{
  "head_dim": 64,
  "d_mlp": 1280,
  "qk_norm": false,
  "tie_embeddings": false,
  "init_std_o": 0.0,
  "init_std_up": 0.0262,
  "init_std_down": 0.0,
  "lr": 0.000205,
  "weight_decay": 0.79,
  "grad_clip": 2.0,
  "decay_fraction": 0.798,
  "final_lr_fraction": 0.1,
  "batch_tokens": [32768, 65536],
  "train_tokens": 521500000,
  "steps": 11173
}
MLP neurons of a small language model. Each row is named by its layer, matrix (up: input weights) and neuron, and shows model dimensions 16-111. Each number is 128 + 32 x the weight over its row's rms, rounded and kept within 0 to 255.
A block is one neuron, or neurons of one layer that tend to fire together. After each block is what it responds to, as a language model described it from the Wikipedia text at the highest values.

L3.up234 [129 100 108  84 106 104 133 133 107 142 121 118 135 145  88 160 114 162 114 120 150 164 151  99 140 122 176 118  85 180  90  96 131 132 144 156  82 154  98 151 123 139 130 117 127  98 191 146 146 146  52  82 141 117 107 148  93 156 142 161 122 144  85 133 151 120 134 159 175 150 129  98 126  75 140 188  96 140  73 132 165 130 149 170 107 127 156  68  75 125 119 114 149 140 132 140]
L3.up279 [136 101  91 114  95 154  52 213 101  85 130 133 178 150 128 139  85 139 171  86 183 149 127 133 106 126 150 141 115 138 128  75 108 128 201 189 115  65 249  98 162 107 130 144 150  85 130 120 167  79 134 136 117 134 141 140 190 140 106 132  89 171  84 118 144 142 156 163 154 134  89  79 204 134 118 158 113 149 116 129  83 167 154 148  63 140 113  89 112 150 171 137 146 117  58 115]
L3.up426 [137 147 122  92 141 154  43 148  72 149 157 131 144 109  82 145 103 106 117  78 128 133 124 116  94  75  84 140 174 110 103 107 101 138 130 130 199 121  98 135 104 126 124 125 134 103 122 121 103  83 131 204 155 132 140 107 156 132  99 137 143 157 108  83  97 128 132 155 205  77  63 149 136 152  70 130 142 182 147 130 122 132 127 167 107 158 113 113  90  99  89 137 140 154  99 121]
L3.up1061 [125 116 107 113  98 170  66 121 106 163 175 152 165 139  69 153 132 132  94 111 126 132 161 151 118  76 141  77 112 129 103  44 129 114 144 141 142 146 166 154 176 155 105 151 112 116 145  74 148 187 166 150 149 142 138 152 102  88  98 128  54 138  93 116  96 130 108 190 130 141  96 143 169 130 156 171 115  72 131 135  75 138 138 172  79 128 107 120 106 133  54  61 107  64 158 100]
Description: Content words mid-sentence in descriptive or technical prose, mostly verbs and past participles such as performed, served, lost, cited, plastered, plus left.

L2.up108 [138  82  90  98  97 116 184 168 103 140  87 192 125 139 131 111 119 115  91 131  50 152 124 130 130 162 121 124 139 146 153 109 118 126  95 116 159 147 130 145  90 119 103  94 114 144 150  75  81 118  82  79 223 106 106 180 145 144 130 141 128  90 106 121  89 139 159 175  95 123 141 141  99 138 168 119 157  94  80 112 110 132 138  74 182  76 125 128  98 140  49  87  83 154  93 163]
L2.up484 [116 129  77 146 172 125 170  84  82 174 104 145 146 132 109  72 154 130 162 127 140 130 143 109 113 163 160 129 113 149 102 234  96  83 130 133 103 182 158 166  98  97 142 125 179 164 157 119 106 137 143 137 150 123 126 125 134 100 137 156 141 110  61 212 140 108 153 118 178  86 172  98  99 203 116  89 143 130 129 116  72 165 155 138 104  99 158 147 147  96 127 136 123 218  38 117]
Description: Cells in sports statistics and chart tables, like dashes, small numbers, and column headers such as GP, Pts, Goals, Charts; also sports recap prose.

L5.up130 [139 117 144  27 142  98 151 157 117 147 120  67 179  73 102 100 113 157 161 131 133 118 137 117 134 117 117 122 116 162  63 140 106 139 136 135 134 134  99 115 160 115 112 162 162 137 108 125 140 140  55 133  71 106  94 128 141 141 133 119 101 112 118 140 148 147 126 140 142 154  70 160 144 137 136 172 102 112 186 128  77 159 151 116 106 103 121 122 104 143 106 136 119 135 143 165]
L5.up143 [200 115 149 100 126 145  94 104 168 169 115  56 132 107 147 100  98  81 174  83 122 118  98 137 146 161 157  73 128 140 158 135  97 176 109 176 101 164 129 108 137  96 151 134 142 149 143  81  82  95 173 137 103 141  44 130 160 137 102 144 131 105 163  98 185 134 121 171 125 142 155 141 135  60 159 140 146 119 163 114 114 132 174 124 101 110 118 138 153 113  67 115 106 115 107 149]
L5.up327 [131  87 109 109 143 102  62  73 131 100 185 122 141 112 109 140 140 120 175  94 251 120 131 103  81 148 139 126 133 132 120 121 111 172 128 165  92 184 151  95 113 106 163 165 142 156 142 113  78  80 138 174 108  53 123 120 120 125 120 174 144 124 139 120 147 160 166 166 116  86  76 111 129 126 136 165 126 134 146 174  66  95 129 162 103 120 112 133 107  21  87 163 105 141 106 148]
L5.up697 [112 108 132  92  89 166  91 115  66 143 144 175 189 116  85 100  96 128 130  83 183 104 185  81  72 192  80 136 186 152 130  76 142 171 115 130 147 117 138 164  96 125 139 207 154 131 132 101  60 111  89 112 115  74 110 151 112  89 135 165  92 111 102 172 143 145 118  70 115 130  66 103 177 121 128  84 124 110 114 109 135  65 133 187  85 201  74 132 104  71  82 176 138 156 107 159]
L5.up1034 [132 133 139 144 132  98 138  88 136  75 125  89 123 139 145 139 175 104 131  86 146  79 158 102  88  75 135 135  94 140 149 164 154 156 146 123 166 128 134 105 173  91 152 198 143 124 102  91  65 188 120 191 107 146 153 149  86  67 145 176 117 110 156 162 164 134 135 123 144 114 140 108 151  68 120  77  96  65 183 117 108 140 134 187 101 141 153  69 109 115 127 162 136 159 107 202]
L5.up1097 [131  68 193  85 178 127  97 145 151 118 132 170 173 118 118 107 119 144 166  33 199 125  91 127  20  70 130 143  80 150  74 189 100 158 136 154 116 169 101 106 121 110 162 128 164 123 117 140 135 187 146 155 142 136 128 145 129 123 150 158 121 120 163 140 112 130 144 135 140 178 117 138 142 217  95  96 125 150 142 114 154 173 141 164  77  78 130 132 137  82  93 159 148 179 119 171]
L5.up1143 [119 144  87 137 151 135  91 101 130 165 117 112 171 103 144 112  96  91 161 102 130 159 126  92  80 164 133 138 134 126 117 106 104 111 105  78 132 180 138 110 135 120 130 129 184  87 165 107 145 135 124  64 160 132  79 100 110 173  82 164  82  79 135 123 190 136 158 127 107 168 130 137 159 116 184  75 128 144 110 134  70 108 128  78 128 130 130 162  86  90  94 161 150 117 106 160]
L5.up1226 [150  51 161 174 167  60  35 131  95 159 108 116 168 124 127  89 151 154 137 116 145  97 174 112 113 137 169 115 116 130 132  87 125 179  89 132 134 154 158 158 137 158 164 127  93 112 130  86  31 184 121 189 127  98 145 122 139 108 144 162 128 123  93 157 117  52 137 149 116 137 141 151  99 142 112 128 132 150 125 127 131 162 180 172 131 108 132 144 120 120 109 174 116 108  95 164]
Description: Adjectives and ordinals placed right after "the" or "a" before a noun, especially superlative or ranking words like first, leading, only.

L2.up4 [131 110 115 106 132 108 181 146 101 152 146 161 143  83 133 111 210  83 188  84  99  96 108 110 112 138 153  86 171  72 124 159 119 141  82 180 110 178 162 162 117 131 160  99 130  98 195 118 134 125  92 184 143 150  85 138 107 140 115 104  84 151 161 175  92 112  84 117 181 174 134 150  92 216  32 139 106 140 113 119 147 147 165 164 143 145 162 118 132  82  17 153 140 127  79 159]
L2.up325 [118 165 130  91 102 105 109 134 200 149  32 153 123 152 112 133 142 121 146 118 115 106  58 134 107 184 113 117 152 106  56 119  97 148  63 219 164 159 107 135  82 111 159 160 133 107 167 116 117 110  96 134 103 216 105 120 138  93 123 181 117 114 194 190 120 156 149 128 156 132 105 162 138 138 122  76  90 115 152 106 113  99 154 194 123 129 109 106 153  96  90 139 130 116  84 137]
Description: Time- and sequence-marking adjectives and adverbs in narrative or descriptive prose, such as later, earlier, future, now, formerly, next, and also popular or current.

L3.up467 [ 75 151 115 156 147 117 111 134  78 153 138 156 178 104 145 192 160 102 133 143  91 123 143 153 104 104 139 122  77 105 171 137 149 202 114 122  61 170 122 170 166 137 129 122 205 132 144 158 116 109 140 111 102 208 213 151  90 145 105 162 151 155 163  84 183 107 104 174 141 131  97 102  55 137  98 144 114  54  78 119 106  96  49 175 104 125 102 119 129 123 149 134  38 124 120  62]
L3.up755 [137 116 122 136 186 119 192 150  98 105 124 142 130  90 142  65  93 163 160 110 145 139 131 137 103 101 167 139 150  92 121 106 146 123 132 141 209 125 114 112  94 142  92 165 149 108 131 146  56  92 170 178 105 160 150 149 123 149  98 109 199  28  77  56 180 102 130 165  69 103 157 147 118 149 144 142 111 109 180 147 146  76 123 104 158  71 107  84 145 144 137 104 137 128  63  79]
L3.up792 [153  92 113  87 154  91 159 148 106 163 115 148 150  89 152 143 122 160 128  62 175 120 150 133  75 143 178 132 135 103 156 163 204 101 125 124 142 108 126 134 126 124 114 161 128 107 129 110  93 155 116 170  95 125 159 205  85  89 157 161 212 110  87 104 164 122 139 118 147 102 149 148  52 129 154 126  96  92 171 149 165 117  87 117  93 129  86 123 121 153 101  85 133 135 148  53]
L3.up823 [109  91 129 118 124  99  89 127  93 119 142 146 192 121  93 106 129 126 151 133  84  76 148 103 108 155 185 127 130  87  51 158 107 118  81  97 129  95 102 168  93 112  97 155 188 173 167 102 176 175 151  74 126 117 140 108 162 149 109 170 150  74  52 126 113 130 139 117  87  90 121 176 116  92 100 123  71 142 103 147 125 167  89 110 122 106 153 225  73 127  52 109  42 177  61 140]
Description: Digits in pipe-delimited statistics tables, especially a row's last cells or score pairs (e.g. 7–5, 3–0, 9 |), plus some decimals in prose.

L5.up113 [130 122  98 186 119 120  92 175 126 111 190 127 141 149  68  88 130 196 109  70 122 169 178 143  80 168 145 169 158  86  66  88 115 117 173 131 125  66 125  91 101 107 110 157 145 115 137 191 176 191 161 206 141  77  95 136 134  82 129 131 126  81 107 123 144 169 153 232 114  94 148 124 141 144  70 162 122 112 177  84 205 113 102 129 141 160 154  99  78 118  74  98 132 153 164  99]
L5.up121 [ 97 137  89 141  92 112 124 170  70 128 115 138 147 140 114 179  52 165 105 132 129 181 143 163  77 135 121 155 129  99  94  81 149 137 121 149 151 124 146 133  89 188 139 157 164 126 131 167 135 150 143 141 127  80 186 159 180  61 175 115 125  97 121 169 109 147 123 191  66  82  86 167  85 102  94 138  96 109 213 112 146 131 114 134 142  85  89  98 120 135  93 150 122  84 131  90]
L5.up324 [145 104  93 160  98 123  78 176  89 165  95 124 151 117  62  84 113 179  96  39 143 139 159 162  86 172 172 117 166 112  96 111 100 157 141 112  96 122 153 106 138 150 141 139 135 120 164 139 164 176 177 167 155 146 158 168 134  79 191 114 158  76 133 147 119 171 123 154 103 102 118 138 142 133 105 129  91 101 151  83 175 137  78 131 146 139 167  84  90 107 121 159  63 188 134 112]
L5.up440 [187 132  86 141  92 151 106 212  91 180 128 112 136 196  95  76 117 143 113 141 132 142 142 171  61 200 130  60 115 130 101 117 159 123  99 166 153  81 136 110 113 153 142 135 164 124 135 126 163 170 125 126 133 128 127 136 143  35 159 139 170  63 113 146 100 155 124 175  84  90  72 141 126 156 106 165  45 156 178  79 150  84 104 121 174 148  43 115 134  95  90 160  98 124 149 120]
L5.up645 [148 119  79 159  65 128 161 155  81 122 128 121 140 127 103 168 122 129  67 135 117 161 125 163  77 158 123 153 160 109  62  45 132 116 138  91 111 153 163 163 134 152 156 106 167 169 179 191 148 177 169 145 176 128 140 162 149 110 134 126 153 100  75 130 130 104 133 229  89 129 118 183 117 149 116  88 131 112 150 118 189 133  83 113 117  94 138 100 132 124 110 170  60 137 149 121]
L5.up1039 [175 145 105 148 135 207 127 170 123 103 105 124 145 119  72 151 123 162 121  94 185 128 119 147 118 151 138 118 181 163 171 124  85  93 102 107 129  87 129 137 169 130 139 132 155 151 170 199 163 175 124  64 133 174 146  85 133  91 142 153 139  71 137 105  90 174 132 161  59  42  49  96 161 128 118  86 128 166 124 113 158 125 126 121 143 123 131 146 139 165 113 174 109 121 161 104]
L5.up1075 [141 134  72 148  71 159 147 208 119 142 103 122 126 139  62 136 108 134 106 141 152 172 170 164 112 160 158 152 120 123  89 103 192  87 127 123 131 154 121 103 149 125  51 109 147 151 158 106 136 139 168 126 127 145 146 145 103 130 118 119 172 102 152  96 107 127 202 200  98  83  80 124 107 143 104 123 149 125 113 114 182 109  76 154 105 118 155  83  76 119  94 158 124 144 200  88]
L5.up1129 [158  76 155 134  37 142 126 174  53 169 152 137  94  99 108 106 118 135  96 152 122 146 184 157 107 114 156 154 141 155 118 172 206 134 141  86 115  89 139 139  93 169 171 199  90 131 178 139  59 109 132 158 156 151 111 153 163 116 108 131 161 106 124 112 153 158 139 156 155 120  82 196 144 142 131 144 112 161  99 128 121 133  26 136  83 160 124 140 125 147 131 147 128 110 157 142]
Description: Cells at the end of a row in pipe- or semicolon-delimited stats tables, such as the closing dash, pipe-newline or final number.